config.yaml
n_layer: 11
head_dim: 64
norm: "layernorm"
qk_norm: false
bias: "none"
parallel_block: false
init_std_qkv: 0.0216
init_std_o: 0.0216
init_std_up: 0.0216
lr_head: 0.0102
decay_fraction: 0.901
doc_mask: true
train_tokens: 702000000
MLP neurons of a small language model. Each row is named by its layer, matrix (gate and up: input weights; down: output weights) and neuron, and shows model dimensions 160-255. Each number is 128 + 24 x the weight over its row's rms, rounded and kept within 0 to 255. Numbers have three digits each. A neuron's up and down rows have the sign that makes its largest values positive.
Before each neuron's rows is what it responds to, as a language model described it from the Wikipedia text at the highest values.

Responds to: Institution/work type nouns. Head nouns naming a kind of entity, such as university, company, film, census or festival, usually after "the" or inside a proper name.
L4.gate184:148165136089080125115145129125098096099083075104123117141103090116104148099108121155137040191145124133101087129121147123136103081158092107158160134141105187171168123099150119118109136101106175151149134133131157140119101123119114097135176083100162092156127148111084151136117148104132123100
L4.up184:112161100130103104116163127111104108111115170105132142136103110106107071127129114083146116128145124143110130112098151130088166108129107169173124153136157158107088115088114109171169164115153147148113100113114141128123103098084145151120155113103106095144126199110104128162151124148135141053
L4.down184:115103102166167149127172131121110150110108120129120116141133114139133122121160096138090128102125127130151121164113109127152126117126139107147091080161134058087132124136116168155131119133169079106115120130136138123131098152113170157144103161136116162135125126129163134112135125162087160145

Responds to: Word-initial fragments, work nouns. First pieces of split words (lit-urgical, lect-ure, Dr, publ-ishes, Rev), plus nouns for creative or scholarly works such as book, opera, film.
L2.gate770:142119128092112125131166132164137118133108134148115134124119154123137096137087138098106121185085152096100057134159141155131096144125093073113074114091066159125139107119130138140117073113160160150123122137104093134119135164106141136112117151110130134139129151149127137121180150120123119160
L2.up770:145128125168102112145106121101113134178148117084137175081114118147112141115095105094178126166167122089076102139135081094133166129164125080129125109131131134147116141128094132121149106133132122147146148128130146127122129120148133119131157123114171137117122140130140099152151102117126096147
L2.down770:138128125098106108141186147103192153106092065138090154105141164129083089120141106149166100142171137150136157114156180152146129104119129129169082157138153127132121116109111131152122155138131115127133180118083079133103128197087146099143152132103120097115144113123163123123082150129132123078

Responds to: Word-initial prefix fragments. Opening subword piece of a longer word split into several tokens, often a prefix such as dis, de, en, ins (dis-ruption, de-activated, ins-ects, en-able).
L4.gate1144:129127119098130130085138116124138120115144158157126153129090166124104147109136098082150110133074132095111087151168112063155136148130134122134096120144131099136112086169135096118134147126138099150152117152114165144118120148142096119166146151140090134114149095125122157101099148136129108116
L4.up1144:111115091131121125089156136107125140133141182157123136110098165130112146123122086097141099107076129055105134150150114085160132128148124147130129134148119107153117109127148115106138130150086081150168095130110158127127127154150096114128133137139091128121157124138130128136121147128141111141
L4.down1144:145131133154171137144172125133130134109137117125094140122079166128121165118104119089152097127074135130136154115150113151107107155082149130152111124123151143096151098153131124157085130127138107154136187128141123134136129091147117081147130083132134149119147134147120129159216134152057145130

Responds to: Sentence ends and word stems. Periods ending a declarative sentence in encyclopedic prose, plus first fragments of split words such as compl-, expl-, opt-, -ym-.
L2.gate1222:114124137141078136087154145130113102149161164164096133150112134059156138142120128096107109151136137112142061176160100171128136155088110141156106123109104175122117133146089101154151141144105134124112140132121206133105120157155119159093121112088140149120114149177139128124125150119130114114
L2.up1222:123111120133120127157135116124108161135119088072130117158131113155143128116156121134108114115112148161136110128178117103113104120133150169159146145134109096138126178133173144124131143122136123178138126087154104141138138167130181118127152138124166096115126124108121105154143127123121132133
L2.down1222:148118123104149127119127119186166118139111176134155113061115158145129123111106106084111129144118128125112142085146197127143147097167152127123146100149172139094184139106102124101115160112089104156137111127135122141141124107164169153150133128139116117110128156132098159125139130137151136097

Responds to: Main verbs after subjects. Fires on the main verb (or its first word piece) right after its subject or after "to", e.g. conduct, display, publish, release, witnessing.
L5.gate62:166182172085113077089134106164130097119100107130143118141107129109159164105139133143134113117166164121118096144166150132096130143116152131134125156135083122093092105125095107149130093109124115105091153131166134135109138128108109114158115135092188075106116117136118194104130158160125096133
L5.up62:147185140084115096100144135156132148143106147157160109104110098135106140128088148108137128133129113117099081131102155108116113119142153119139174149113133124093074089117106112140124092109137118111139167127138108101160110114116133125163125160115187127112135161142143166106158147162097100139
L5.down62:136107181156121124117129126143167114149113071165112109111081107146093148120123120130119153129177132160092134141138110135125144169123155102080098133111105149130139101153121077109143125112112163091126163146174138117092124133153121122143135117136122088126137134155139116123126137136144152121

Responds to: Sentence-final periods. Periods ending full declarative sentences in encyclopedic prose, usually followed by a new sentence like The, He, In.
L4.gate845:097184113147125154126141127153107140152138152145104165153146107111133105123132124117192135174089120131126122130145140129151112135119132170091100130117103154112130083167143144125146141161140136104096110133115151156099162132168117115140111128106093119115085144156129133123181129111139123105
L4.up845:138090159120091099068126122139135136188083133120106135127140139109155126133121140114087158150120140139108180114105121158065142125138110156160167106144120107081133142161133141147111129148149096128100050110155129125155108118142150143136156128143128121128151157118151140133125145133139169124
L4.down845:122146132148129090105128153123105135104108124101155131046146176134143140153105116100079116150126128107179142062116150143121119124108144096140126183140138167102146132132095109131115142168082145157140132090115110128115114118148106158124123129105153126140111189132139134110110120129129160132

Responds to: Section-boundary tokens. Tokens that end a Wikipedia heading (closing == or ===), end a table or list line, or end an infobox-style label before a colon, such as "==Career==", "Directed by:", "Executive producer:".
L4.gate119:124172122131154143141130153164119143148121134175142146123116113102140114105104137153121150178110145138108137133102116125162127088124119147069095141132129166110126119125112147190116143095153116163126105124074120120138183107114112148113112123118113131140171147150135150122113110154144143129
L4.up119:148169133143141162106125133118112129107121111196148142123150098096109119118139124164125161143116112129157157150118142107160152089133097195118140163147123126168132154116116100179118122141124143148064114108128132147160143140146133152091126106131098126119148121142142131113115135118115118185
L4.down119:142150104133145159109133128111138123100130123126098153143093129124117082125113141116086083121101126144128118090115131093116139129115132115128123162130170168154158155154131136179204132133119124130124125137131119117133137144168170092124142153170147137113134181136127154101088154139103164136

Responds to: Academic/career biography words. Words about education, academic posts and career milestones in biographies, such as University, professor, degree, graduating, became, national.
L2.gate158:128173116114155128133097120156180115140127095123092108129148045154116172119132115186129090090115149126140113157127124083105092108138147128147132142119141124089167105119159148097093091140126163099133109129155140133140106130130108104174169131105089130151109136104128130149135127104149093119
L2.up158:125124115114112138105130138109164103104142118127118138155129087161113132129122120127131093088095131130136121107166114119129162137132141139152122139173111151135145132121100179188079131104076170140136114126138143121119076143132135059173150178106117107112120161133144144164120112130105108103
L2.down158:164112166109062160129116113115077137091156122116125102097142143119133154136123126126119118105094104134089131074110134123135108127140098155112152107167095132119110137184148144171120129135082149152134108119084091124132134094132114168110111143088120151182110109134113111111152103115126110142

Responds to: Opening quote, "as". Opening quotation marks that begin a quotation or title after verbs like stated:, wrote, recalled, and also "as" introducing a role or in "as well as".
L5.gate880:137112143123127121107124133144129131134094114113144118148106162126111147117145098127158134099143124195098117155121144120102125157138122113126113181127112158132139124130098088125092117114122124155142157139136144124126093131117146107104112153131139145115188096136120101152140118092123136184
L5.up880:118131097120150157150155138151142102161123119134067076165156115184114072132125087155117108151122113117140106123127114110207060150146123119142111133106152123141135138151131119163173123115089172133142165133109171125129101097135121090116114176115149138125155151130145104117086167139117129118
L5.down880:084133135150129169138140133095173114182133107167116105142134092130134183129131126117150116097129144121129146087130114071092130123075096137125127131144160148174179081141097145107081138109114095123111144124140135142141118125119189111120162096156114142114099147091130149084145160162143174169

Responds to: Colons and transitive verbs. Colons that introduce lists, labels or times (Lyrics:, 1996:, 9:00), plus verbs awaiting an object or participle, such as had, have, share, build.
L2.gate662:104086108085133066085131121135113167195120151193150150120128111138156116136114119115160167142148146119124094169124115097130086138098151136146119131128119135104108105185115125093097121142122140144117106142137151120142140097137139097135132113119126133148112134150158136141139096145084107156
L2.up662:112101087134114099165141109122122122141134145144148144140101111128122101151088106079175124153146123117154097178089113148063121131050094117096114148134107088141115127116147139165113050146139148132162125121131151119161152133147155127120105164103162183125110121147122110121156139108120081133
L2.down662:152183194102146117094143121152125151178127112108107125136144163109120109169139080131076138130132115086077126120132127138139110131182131119128123131144146102127143106129114099116124125115123183157100134135155124105139146146135126107143136090140166129117124157118125081121119148146096094143

Responds to: Passive past participles. Past-participle verbs right after "was/is" or a comma in encyclopedic descriptions, such as held, designated, founded, released, named.
L5.gate109:081110143131149144091123112124116130130159094121156105120147163125126175102135095093137093107168131110097127142101131093125114096166151110147095109108126141087134102178131144153111146121153161115125132156111145124110129165132122162175122128127139182142143090136113136123149099113112105093
L5.up109:112122141114148133143145142115085117145080136123125128089121112113134109121113137134119152144130114109097110129149134138142177131142139128150163171127128113112105102157153087169147097116149144144126146098141131113149130095124118153112148177095115225142152142124108116134137116148152145149
L5.down109:133127130131103123126133126138114116109139125072135146115151072128132183111135167133104146113140140109196132142147130084108184138139129161121151124128114108102114139089100144107104138138109149122128091092118122106144099169134114124108151090154133148112175173094132157129145143153096117097

Responds to: Title and label separators. Colons that split a title from its subtitle, e.g. BioShock Infinite: Burial at Sea, City of Sin: London. Weaker on closing parentheses and dashes ending a name or label.
L4.gate3:125124135116114100110150112163100112134083141147150160135190142119136136140117123098141154155100131103096110152153110092129135155155130114165152126140088128147136085150128130108107138138165168133113101172134142148123104113140165102145154135124093121121129128136161131137141149135112116135
L4.up3:126134109166202161171117130131128120093133149154124113120109130135097148127066110136155097127128145122125105127136140152165176154124164079100111143127092131164147102112097142130106135149122156105147143116129183117139133134107097132152157091140124151109153118143123147182122114130100128114
L4.down3:101122098139102110150180125137137136158140138150121153136159131096085132142147090148107142107133125111129119108096125145147134132172146140164115147123102118068109094115108123131126121103124123118138123135123101144121146143137132119080106102126162096115082173128134139163129127094117103154

Responds to: Word-initial fragments after hyphens. Single-letter first fragments of a word split by the tokenizer, often m or b, mostly after a hyphen or article: court-m(artial), three-m(ember), the b(acon).
L5.gate280:088147136139092073087121119104099118149120148102149134150143076118144160129142147101149143116124166107119123166175159120109120163134131106101160158139094169116129187165125133164121105143156119166095144130154133125156131122123182128088163123100094142137136114164105080094147136128097139134
L5.up280:118136131161118105137113119117105126130153131162109107168157099090133134114138113144145114186114147141103089132167126189155120129126155098108132172120133094104165159082126125156084136129146147132146113121132130137133110124134129134127131106153132162145169162127137104073103169119121144148
L5.down280:085155092091109126133167121100136115160120124117087096133158098091104101137109169168112148083133119112185123094163102136156109151158135139100165088146195089127148132147145130131119124127168102110119156102129114113101150122132121130112137145127124150131119144141119147138123078145133148159

Responds to: Predicate verb after subject. Main verbs or participles right after a subject, relative pronoun or adverb in biographies, especially played, served, known, toured.
L4.gate131:088114156122119134145099129173066140133117156125151137104134105096135149108143107164120131099089123122145119125170086136152143122098146136107127167143100134092118111137140148139169104118168131142137102152151113137138098129142136173199144162099099156130122131113147107143121126121099144131
L4.up131:116095172137148120112111159142072156132102149083161118099124135112154126122146134161108110112132139147136151106140126160142160119110142151122165179088127124071153115125148139098158109134154138170138110127145116112112119101113118145165104175125123155143133148142156115171136106127079138118
L4.down131:072090134137140127133104123127151143080147131155181135197107169135121123122121167124163101144071113129108131134187147131140102127105156136150136100150130143137122136182120128125118146126101087133135124111140116138104149163121110148147132105148133124100096094088129170084132146114147120103

Responds to: Noun-completing word endings. Final pieces or whole tokens that complete a noun or name, such as lan-tern, hypercol-umn, Schoen-berg, horn, ft, often followed by -s or a comma.
L2.gate728:144118163130130130120130111103125108146145129102136135171132118161116116156115111136123089154119153110144045127135128141108118156160083117159152143134095098137086140116095150110139149150090082122157094133107157174142069158142127129104133128144124121179138153112103120124126134130137098120
L2.up728:124100118168130127148169132134134128111132138157125141134106178146132094122063096155163116116118137108141132127068131145100091096107129091147128078110140142112140112120152159118063151151118098118134139127098159120149133123147061106135153097149092131134175131146132153110122154148154110083
L2.down728:153123186102129151131127130153125116150111110106128138160115109171152104092157106123116095162146136109150143086132105125149135181119131118130133182140134127161122186117160126139121154118127071148126133078112087083118118137111180091115096171150146143100113137130139157097160127113158136112

Responds to: Word "above" and related. Mostly the word above, for physical position (pediment above, line above Broadway) or text references (see above), plus scattered words like mentioned, over, see.
L2.gate741:108138148117139116136130113147126122163150139134143117181143098139124146131125161155118156109156137107143116156133097145111111082137149113080096145118128121104124138147119169152101099101170166147142094141115117121108081094179094174182113157126078147143140111138128110101148076131120137114
L2.up741:135091127128121093112142122125107137122123140176135131130153131136154154142129088136080169098144143061092162117117122139062133118116101114170148101088100111142129177153080126128146123143106065151134108114125149143069120110153125106113107156131159144133137114145124107084131145111154112143
L2.down741:158080113145135090165187135111166148097123095151108166164107147155106111145172128087125129170108134114100124153133145075115120151135157089147093126128125153097150090112133125119125170154147144121141159122101106138105167114088133108153105115112185173162139126141138159127138148122142072170

Responds to: Word-start fragments. Mostly the first piece of a word split into parts, strongest for ins in insects and er in erect or erstwhile; also explos, res, Ever, and weaker whole nouns such as races, albums, surface.
L2.gate1069:131137091113139150106107121164101147121160129150139153129115111136111144119180064093152141137119112094121150128129106107144125141137127101131152124158101122178123093129096100128145114071103141113145158141147101157101103145196129139140139145099130148126174164145096110104113139164127101122
L2.up1069:119133061117109123135190137106140104105143143181121162132125093142159116115157131127071127122123115093132133138095117116154091130122136149134068113107114124137163092122120124192151123095136117138134145144138112108158132150158122063121149150137141149149165146110090126105150170147129116114
L2.down1069:156153108119149103144126134132109166155128168087150132112152137122101156129150112136153138121116132094134124067109128165123132149125173109114135131143137135118114113117148121158086142146125121151134139142141149111112120091141168120107112164159134159133129166156129162079123112120094106124

Responds to: Word start after names. Opening token, often a partial piece, of the word right after a name or noun phrase, like Atlas dis(closes), Bowdon notes, County attorney.
L4.gate356:098128106090168110186138122162104121136158123124153183129089103130088159088165094132169171140125125127095074148133115161132144137120117077110085177126104114150147125112156146130070111109128160142136136163150139143117160173145111081126114136139165106144152112139117173162140133133130114126
L4.up356:106159136143079088145163129125082142140122171172130106124129133143134145140095122136136108115095104137138134084116109130130136120118108172119128157132108155121163084118144095161087081108126147133151133113152188139156069119130124115156071125132162149127124156126165131170097144182125176100
L4.down356:145153114099103104125183130121124126172128121179171124114114116125140125128109151143135129102109136111106126106114118109156123095091139091102111110111094182159145151135139122107090148104123121132147164146183133113115123105117078100134159063109138117139148114124158172122089124152129135118

Responds to: Wiki structural labels. Structural pieces of Wikipedia pages: section headings and table or infobox labels like Awards, Website, Release, ".com" in URLs, and quote marks around song titles or "—" chart notes.
L2.gate351:115078153140155122097114120109133139120145103125138133140115123097124143129139148116082149111120152139144110141127183136127121095128142169099135123139073194120159109109101124175134184138162174154086139140085153133124095144131187131099140135135155161124123179134107112127140131116167073119
L2.up351:147144146150137113132115110129140116146117125113117133098091119127095171135104161071135110134087128155124113115132080114127110125118124093133123185156106120132160100102137118166101120127139122147113109123132162147135135171137169125099144151138163145121090120117161105119139174164160121078
L2.down351:105117160219109121126134104122146122113160173125142111112132140109102122080099159082166163129086120154128112110085139187137138140137118147150144149133132141108092085140172127145106133111106095088105162110098111128102124121128111141146139127162193111173099127110152146131160125143110096155

Responds to: Capitalized word-start fragments. First subword piece of a split word, often capitalized and at sentence or name start, such as Ob(ovate), Mah(aveer), Ul(tras), Kr(ak), or sentence-initial In.
L2.gate1307:132152146144135113085081132099127087129091117170108121156124101103142152136100117065122106162125119102178106138118131118114134099112105130114151155147101125118132088114132063123146122089140155128059116114144102132135117099137141136185149168159133130092106147091112090123132113103157130125
L2.up1307:137104100182143137141146137155116130125078127112101162163070164181091129113128073121088117120138140118152108122098123120137182082140108124115142106145139114098086125139162105116171163160126119102106122143125164127108126117133159112114118107132095159132149151132098101129106144155182136117
L2.down1307:108126101117144146164141123161124140131171102113104112124081077151133118122137112172119148100146140160077114103156139144162125140151126118069132162151153147108097088114146124100120131145166106123127146106122114113077138112101144159118153140088097118125103148153150116112087166139148142119

Responds to: Linking prepositions and connectors. Prepositions and joiners that link a head word to what follows, such as species of, separated from, divided into, 1962–2016, and list colons.
L5.gate1330:045153149109130136116125108105161118165167155146145083185151164129125120137100142126150157127136125104092099123117121094127133142128140154104136079124096140076101119151149109076158140151144161122106102161127079134109175113128114092163116158112116143107126129095109125066112113179135130108
L5.up1330:085112095120117115094139137140126136167133107157159133197120113156114124156152117120103146116132119131125122123136134100099141138121125136158147117129142128170147130168124114110115122140091160149135133118134145114077153145125182132176133106123140134141148128154170094096097128111087110145
L5.down1330:174123163120085088141120136110102163133117127111116152094131115100140108083152128091159161125137132117098123096153115139132165124125108087154124119104161128107165077133124141106120105142159126132123129115144081125143159164116161140168084183124148128105110119143152134165112076124126131098

Responds to: Word-start fragments. First word-piece of longer nouns, adjectives and adverbs in descriptive prose, such as academ(ically), enthus(iasm), sym(metric), stim(ulated), plus words like always, personal.
L2.gate480:114147132104082085119154132149102084154113150155109118120130117156164181115123133134104107108156134132102079172197145140105159126135114087125124087141123146139091103185131151114113132129163155109156141092163163145155121157158117122107128112127129137134172134138104141106119139143124125103
L2.up480:147176157139113101144183121153136126151084141208136142144132118128143130146118173093105138115133157147108098124133099112067171173083096151153097141104112160102139109099129119145097115120101140107146154149157169136115133106131116150116097150109118110110174100148117146138130143126125140145
L2.down480:131159164115138096126112126102140097124121163124113136129157132141066101097101148169150162105107145113162124119131119093079141118080141145091136157160163132163101169148143078092100081162140147116145102095175163123143112145128083119153110147167144113127117113115116128171114110170106103178

Responds to: Biographical education and career terms. Words in biographies naming a person's schooling or jobs, such as PhD, college, school, served, worked, years, and Career headings.
L5.gate320:099124107131102143126174126147139124118156112138151090081177112130123130124106129164142129102180121086131120133142106116152144123174147141151097142141100138125113152111137059106125070171125151127125062122127101120138113134125144114146175130111137157162151141136112163156165113133159127186
L5.up320:121173103106116136141111130159124115119142094154159173135150109161116136154106138164184149118126134103139108116165140117135161140143096116132120126131155128145161123132198110134112128121148140118135108127116117105134106105118097148166105190148121090140103127108122112141103117136111151102
L5.down320:126165125164115105150146112088130147122123115141120157166171140136099160105158111118125123117100156144106167153169132100185093163135171118120121096148107127104185054145085161147149133125114112135137163157104094128139110110067134139140156093117107110108113145126127109137089132142123154117

Responds to: Space before numbers. Mostly the bare space token just before a year or figure in tables, dates and lists (| 2009, November 2011), plus scattered mid-word pieces and function words.
L5.gate199:126165079103169132156107139130144112108186152132090168125116129143116112029137107139117139110150154122166112130109133127145119129124117123143090132149074112122138142123076145136131168106106094118127129187137120155168117118123160122136134116148133132130137152135155138134120152098141139146
L5.up199:145087073131130135150186167144106115143146123120113147164125134108148143133100160146128132088188116197134133098116116129114103135119113171183140113152122109125132119147093127163115114148128094153159184094118166134136118115110130082128143142106110114135160100153137143088144120135142116140
L5.down199:099073197114130136114126131119115129118112113092162112107150106064142134224120123133153168160142103080103143195137130131129101141145126082099133125122140076166090130138156100106128120123098145098101146078121132095126117135135131145128134150135140136113103138104140127114139101153135115131

Responds to: Noun after determiner. Common nouns or a word's first piece right after the, a, or an adjective, across topics: ion, animal, enemy, chemical, boy(ars), cooper(ative).
L4.gate1041:120137166106095106136149119133095121092128130149149115131147135146163153104137100157147097176126156115171130178083180145162143066120146160097087103139114094065111101150162132119166145091134116105153097119105118153123140111135129106166096112138080137134109179141129128087143104157130119134
L4.up1041:085109120168097110133156137124109108141120166134086114176114122126100155122152094102149116155106123131135131161127175129172154147096126118137105148137102137080118078146146130112105136147113130176167111147095126125133110146167147113155146122121123137143145123150135123129160171164120119175
L4.down1041:131076144105089111139136111102134158102091139126105150164114160117121156118122094140147156130124112110118144121158162144162186134126133111167087152133110118052126140146123162088118125131170147140125128112120117101126110144134101136112088159112116189132115125084175149106121139157109141085

Responds to: Country and region names. Names of countries and large regions, often after in, of or the, such as Iraq, Romania, Australia, China, plus some scattered word-piece noise.
L4.gate1094:110109109138158090130115146128108131122114102097130158126153117144145084102119143117148086121123111116154084146084104092118136140161125159123154129175129123077141149135153110114125100156143119168133142136052098148143146118128143119147111115134101105140124167107125175133131096131127136148
L4.up1094:118102136147081107117103142127100137171141095156169146188164095170167159135138136105127119179082113100122088148120106086147094145103126140145173139122131118118075153188181143141090109115153093099115163126091125110134124103138172122126109126126093095175160140114137069127119155095138135107
L4.down1094:117128136131113159134110121096114096122159108098125104151092100184124135119140125127086116107103123116118150161109121134150104139145135139120077060119111102142137139155136099129130057119106140111135152123126111150124096085132093101107121120117122197159179170109125099116126158102151063148

Responds to: Measurement units after numbers. Unit tokens and the dollar sign attached to numbers, such as ft, cm, mi, km, $, minutes, in stats, elevations and incomes; weaker on verbs like finish, awarded.
L5.gate20:135193166093135127100149118094142111142145115123099135104117111147145115120110105150121147121135136109096129137133141127082098121118131177130129105141129131108176159158107144121116142133136141102107143111086122143155132103138164118130127105077131121121152117090093107102106145126099142072
L5.up20:089144171169104094116128134122127100166153104116101146155124138137141126089143118147141122106110104170077140153168137131127122099107171152131167129117093124090123139129106161111104111118110146121099164093177121126096133108147108135097148162115080178124158116153087138101157131099104105171
L5.down20:151091110121127135163106133139129158041090134092148174162144167124162145115141130183113175144146122119137110150102122115166132104148136126120165074121143125091137098072076134134131125154153145143130142122111115144127158141101119119138148125122107127179096133143118091115121138152114129124

Responds to: Digits and separators in data. Digits, dashes, pipes and opening parentheses inside numeric or tabular data such as scores, measurements and years, e.g. 0–3, 12.0, (1990); also scattered ordinary prose words.
L4.gate1166:202168097124139126163116110158101138112154125147139162146119153106140098089120121129105121132094111191132090126144133155108170122116157156127107146127133134096102130142121138150121147171157101143133098175118103160127142108132166103127084107110098077121102139144159152126137113126099147129
L4.up1166:142130130095150101119137113149134127114127142125147110159120158110160177120127144122088093050100127165157105126089106135115146139159113152182153090134107103105113124141125125178129117125131105144081133147124175161136096088114174098127125165120129163108131132183114144132112169147139081126
L4.down1166:107128151112118108106105140136161137107108138132130113096112093119132135255098157131202094134136156110094132160152121141109143153142154112101143109119130122146126110163155093108147107122148153126102111118135109093120128162110132159148158110110158140161109120122102159126154115161116123118

Responds to: Work/subject head nouns. Nouns naming the article's main work, place or institution (film, album, book, novel, city, church, cemetery, cast), usually after "the", plus related verbs like produced, composed.
L4.gate1313:137163165143165136134138084128130113133151096147156113119127098100114138136172091147136128145135153108118060125110137097128132102161122146122158152097138140137125175105126104117110145066123159101104111124138152138117120121159116142128097139089169120119122133132139134173139154142131103136
L4.up1313:127135100115126143102131130123150133152114115119159103145093080156140145133138144097085104113110114120179105146163121101080107125126077191168150148109130130166150113145116116161121120124156136149131148150084205134110131084125132138161106150095130151174181115106137076124093134093163123123
L4.down1313:147116132178135122135117121126096133129140183079130148139153121121141096104138127148168137125108134120140116187095118096146099118163114129164153123125150053130099114118130110179134124141122119133138116093086106139147120095123102122097105169110165162107129095100131190123136150089112127139

Responds to: Place names in phrases. Country, state and city names closing a location phrase, mostly after of, in or a comma, as in People's Republic of China, in Paris, Lübeck, Germany.
L5.gate1433:125115093110148164124102120173100133123098124114138126128146121168138113109144128138113137104143141117163082112090158157134143102147094128080131129162147132091135116121105136151144148112119180154127112141116109148135073123158076117147141096125143156148137099093124183079124137120118161126
L5.up1433:143153130159111188092142131154153143107125119115131113130087067134109114142135117119124108142147167164138108113108166129094142141146106131125121146132139151127135156126113138131124084136106137136137118126136178155155084070128140105133144086177106120138168137121104125096105119131104117132
L5.down1433:122179140160143119089190132127141135148123130127158100110133172107125138110079142131168116130141132128097141101134134093169139125151122133124142141131152129146210114147167090116110147104153138123108165161130133107134101096085133127138122162135105111122131101124161095094156132189098127138

Responds to: Sentence boundary markers. Sentence-final periods ending factual statements in biographical or historical prose, plus sentence-opening contrast words like But and however.
L5.gate498:188191112140134117116123126182071122100126153155119169171139126092097137099154135155122146120123124132160107148141100141149128135141109150102159136130143094111120171124107115107120149086151108121118129116082132129123139130158114146147168143081093093117140154132102147122161124109088107080
L5.up498:107105098116133119133127105110077135113158156141141165148150162137153177164086161106127133133068109110137092135145162127185106163130127074137127101129132125147160119128117123122132138156117107121151143117115080130089127124091127079120138099130097083114165158133140179122113161132149138155
L5.down498:128116130127105094094169152152153125127134104082115103135155113117128051146152111115101127126147124104105122046150119142145136135117124115123095145136092147146144140132106120178122174135169093133130085124181118144159119129150176133149119140179142108138122142132126123161129120158141140096

Responds to: Lists, tables, years. Continuation pieces in list and table entries: the second half of years (19-83, 20-19), table pipes after names, spaces, and mid-name fragments (Majkr-z-ak).
L2.gate976:140140132167139112142137115150111082102150129116125167103115114123119127075147134149146089133110155141151144122160133146125121115151090145137081129150125146123107145146099144162171141106152136113117088213104146164175127124162167102136091128129107113135163135147126102128088137087131116130
L2.up976:126135080123103122145122083125170045103135085145121125150090123126115138136119123100121152104102133117107105117135117107146203101123104134124122144165133107130112115135115136142126133086156176140128123115151169147140133142120118095132129141130153147108196130087100114126114154100162092153
L2.down976:119105141124143130138125149135144150128128128088136181132131139161135118137122156126114074135130114168109139040108154134082140136135146119155125137137154085096106084103114143118106151127131086132131123155116098108109135133075159124127099109135136120135126147130136131139036110124105155130

Responds to: Service and representation verbs. Verbs like represented, served, played, performed in biographies of athletes, soldiers and performers, plus related nouns such as role, film, team, performances.
L2.gate1495:111160132124139135130104105155081126133090150126162121129161104127100145126147148145135157146113124145180151121147088109170097142150163115134111146158107130087127124131110160172114084124167165103210086127086109127149104145122125108150139154111101117157149106117129128141140089130143119113
L2.up1495:155115117177089095101122125116087110181114120155137128124075148077128138127112156123151148122187122147082124124165139153108105129097169132119092123077116171107153081139151121162129126116128135139130072173122128138151163125144137137133132190134111117124105125127154127096135117165076143119
L2.down1495:080089123137083131125103133153138159155150139094137114119153126188116122094132102173130133092116135165123154097146168150145163138131114147143120087135123134125113093133109130140148107117152158127164101095101132135132125082134119124117144137092087123096094146093125158174150116161143133148

Responds to: Noun-modifying participles and headers. Content words right after a noun or comma, mostly past participles opening a modifying phrase (stored, manufactured, designed), plus table headers and infobox labels (Owner, Promotion).
L4.gate59:138171149101079138115184124117094123146147170156150117092157142129102159151096147145132118179134126117143087127142156099075103160106101144119128142147139124104119143182111139126139128145127131105149123119099134129114116078128096147117138165066121148152131148138117106143150098143144103112
L4.up59:157158112043115123108133125126118119137145147140121108134105097070082132162121126132164136198146118115133096120101140168109122122137131068121120159123134145143121086123124169171155137134140126162147138133122147153084088118098115103134105097134139128121128130131115112150087109157104123090
L4.down59:141173100148123149120126135150158137085155128088088115142113151149082123104168119111102135110140132130145123149122147117112117141132141120170134152129164121149101102132099105191198121136154123136093078129095079124122123132102152145114118155133135172125091125104125153143155114081157115148

Responds to: Event and institution nouns. Head nouns that close the name of an event, award, institution or country, as in Summer Olympics, Academy Awards, Columbia University, Australia, election; occasionally a past-tense verb like acquitted.
L2.gate231:103106089179132155137127130142117089117117079103139093141117103098120116100100125126141126138124117152138095160162151120125102155117133145131108164109087181139141092122133128138135119139123181138110127146110093114112118096155117095105117133079119161153164142121091132132112121113138155117
L2.up231:152096100147104157145096138154084109126075109114124169139124110136101147139088128153140142108119125148113051118181157118126148133139121131134165153111148164154113090168113164118150165126123175123108115147123118116114126101140102109131116109118118111148146124123110134167123132145127171101
L2.down231:118135148137149151131111139120102154147171130094091081126131136136149122106113137132122160110088123145154122129127125133090125134134175145102113129110129143144143123211141112126147136139112136141133158127173105127140169074088079114135131126122185111148163120135108142130108128138130134062

Responds to: Line-start list delimiters. Colons right after a year or field label at the start of a list or table line (2018:, 1973:, Location:), plus row-opening pipes and line-initial dates.
L5.gate430:126102096092139050097098120130108148111143063116144138119134128126084102124148148124138163110128139137110102123148159125178115108132133131090125143134144155128081161161087119093100154129177113144125143146151090145130157104132151088145103150112130107088065093104162134166125080153105129096
L5.up430:091153116127093109120107119111144138148166101113151132139131148151114132142121122089159112125140113142119092153174105137143167153159151129080096160116086143149107147105137153120114149152144138133110122164143125117141163141112117130103164087111137076135120148128134115135148134121115135107
L5.down430:140127084145138127078106116131141140111130156109173117086092160143173158176097138174144162135115121140151128073140139079143175140118115135113211097118142165133128154113150162092112099122158130086105143109124137137148117123142104103125131138155133154097112107119096105109085153119115146146

Responds to: Word-start fragments. Opening sub-word pieces of longer words split into several tokens, usually nouns after the or a, e.g. gen(es), pred(ators), r(ains).
L5.gate1429:124077083144149127140128119138144148123176138158129107099128133161119158104118099097126126170123170067170069193129110137135157118125106141108139120145096130108146117096121107113154146133103113145151123101093147128137125155143128170113123114124108144113163153149138098122158118141160114131
L5.up1429:128133086162143121103151134149149167111155166149126132097150111176133169150137112102090110182123161103100103171131093125079117163135105161106187115144124147134129121158101120117136102123120115162120165124104126147154158096135143162134116074131111134084156149114116059114111106161164145105
L5.down1429:139134136121121106130137115129154123184149140141138129144101148087100105152094149136119146119105143105117138131136114112124123070103161145168131121155097154112134117057156088134153107101135144139131157141156128140126109114119130168087164133095113205130132176153107149140085119144126067113

Responds to: Bullet dashes in lists. Leading hyphen bullets starting lines in Wikipedia lists and infobox fields, such as "- Chairman:", "- Coordinates:", "- Colors:"; sometimes table pipes or hyphens in scores.
L4.gate713:144134139089137090147103117121114133104143114159125088104122126115140096136143093140121092091123147119096092120115147153161157074141098157110138148132138164144119143128173155139094166103141138114106139139102105138117150138133088146177129109098103127134109097121113172140124168177094140095
L4.up713:161200139032104126120119151117153127165147122150105086096118139128144143128122121169137114130138134118078112131157130120161130113157112151107119131115143143164148117116172139107141155046125122116092175118109135119114122163129137129141164135127122133129121130102107174116109149161114120114
L4.down713:123114117125176150146125139115119127085158125048106122138121138142121171133133146152108114125118133117131140129120123177114135152087120142119112098122136118093102096152065126166143136139133134141104131147106125129130119114106143125125109169145146097112116120132090129104047092131176142125

Responds to: Person's work or career. Nouns naming someone's work, career or role right after a possessive in biographies, such as his work, her role, his debut.
L5.gate100:126144134152097160127104119171128119132152130125118127105134138146135158105144132143181097147081124151140162136134098115158152131162135087115110120131101135139152097110154134111076128129141173122143093121126121119144130100142152151153139163108130142088134165147158120161142091118119121148
L5.up100:118149118136148155099125114129102121142129130176162080095075106137094105151129105112150143159123135112125128144110117071185070135081143144174110132108141111157104102157156116164131132069129103140089122111103135139144167131111103181089116151121110172174122135129147122103128198135143159101
L5.down100:155157084154134118150132136103137149104126160129176128123089104058116144125141080122141126121142122144093107076129111084143117137133116121153138135120125128145155136144097114152167157098101146132120139132090133139109137128092103145151146078152157128113101143132131135131116154155175120122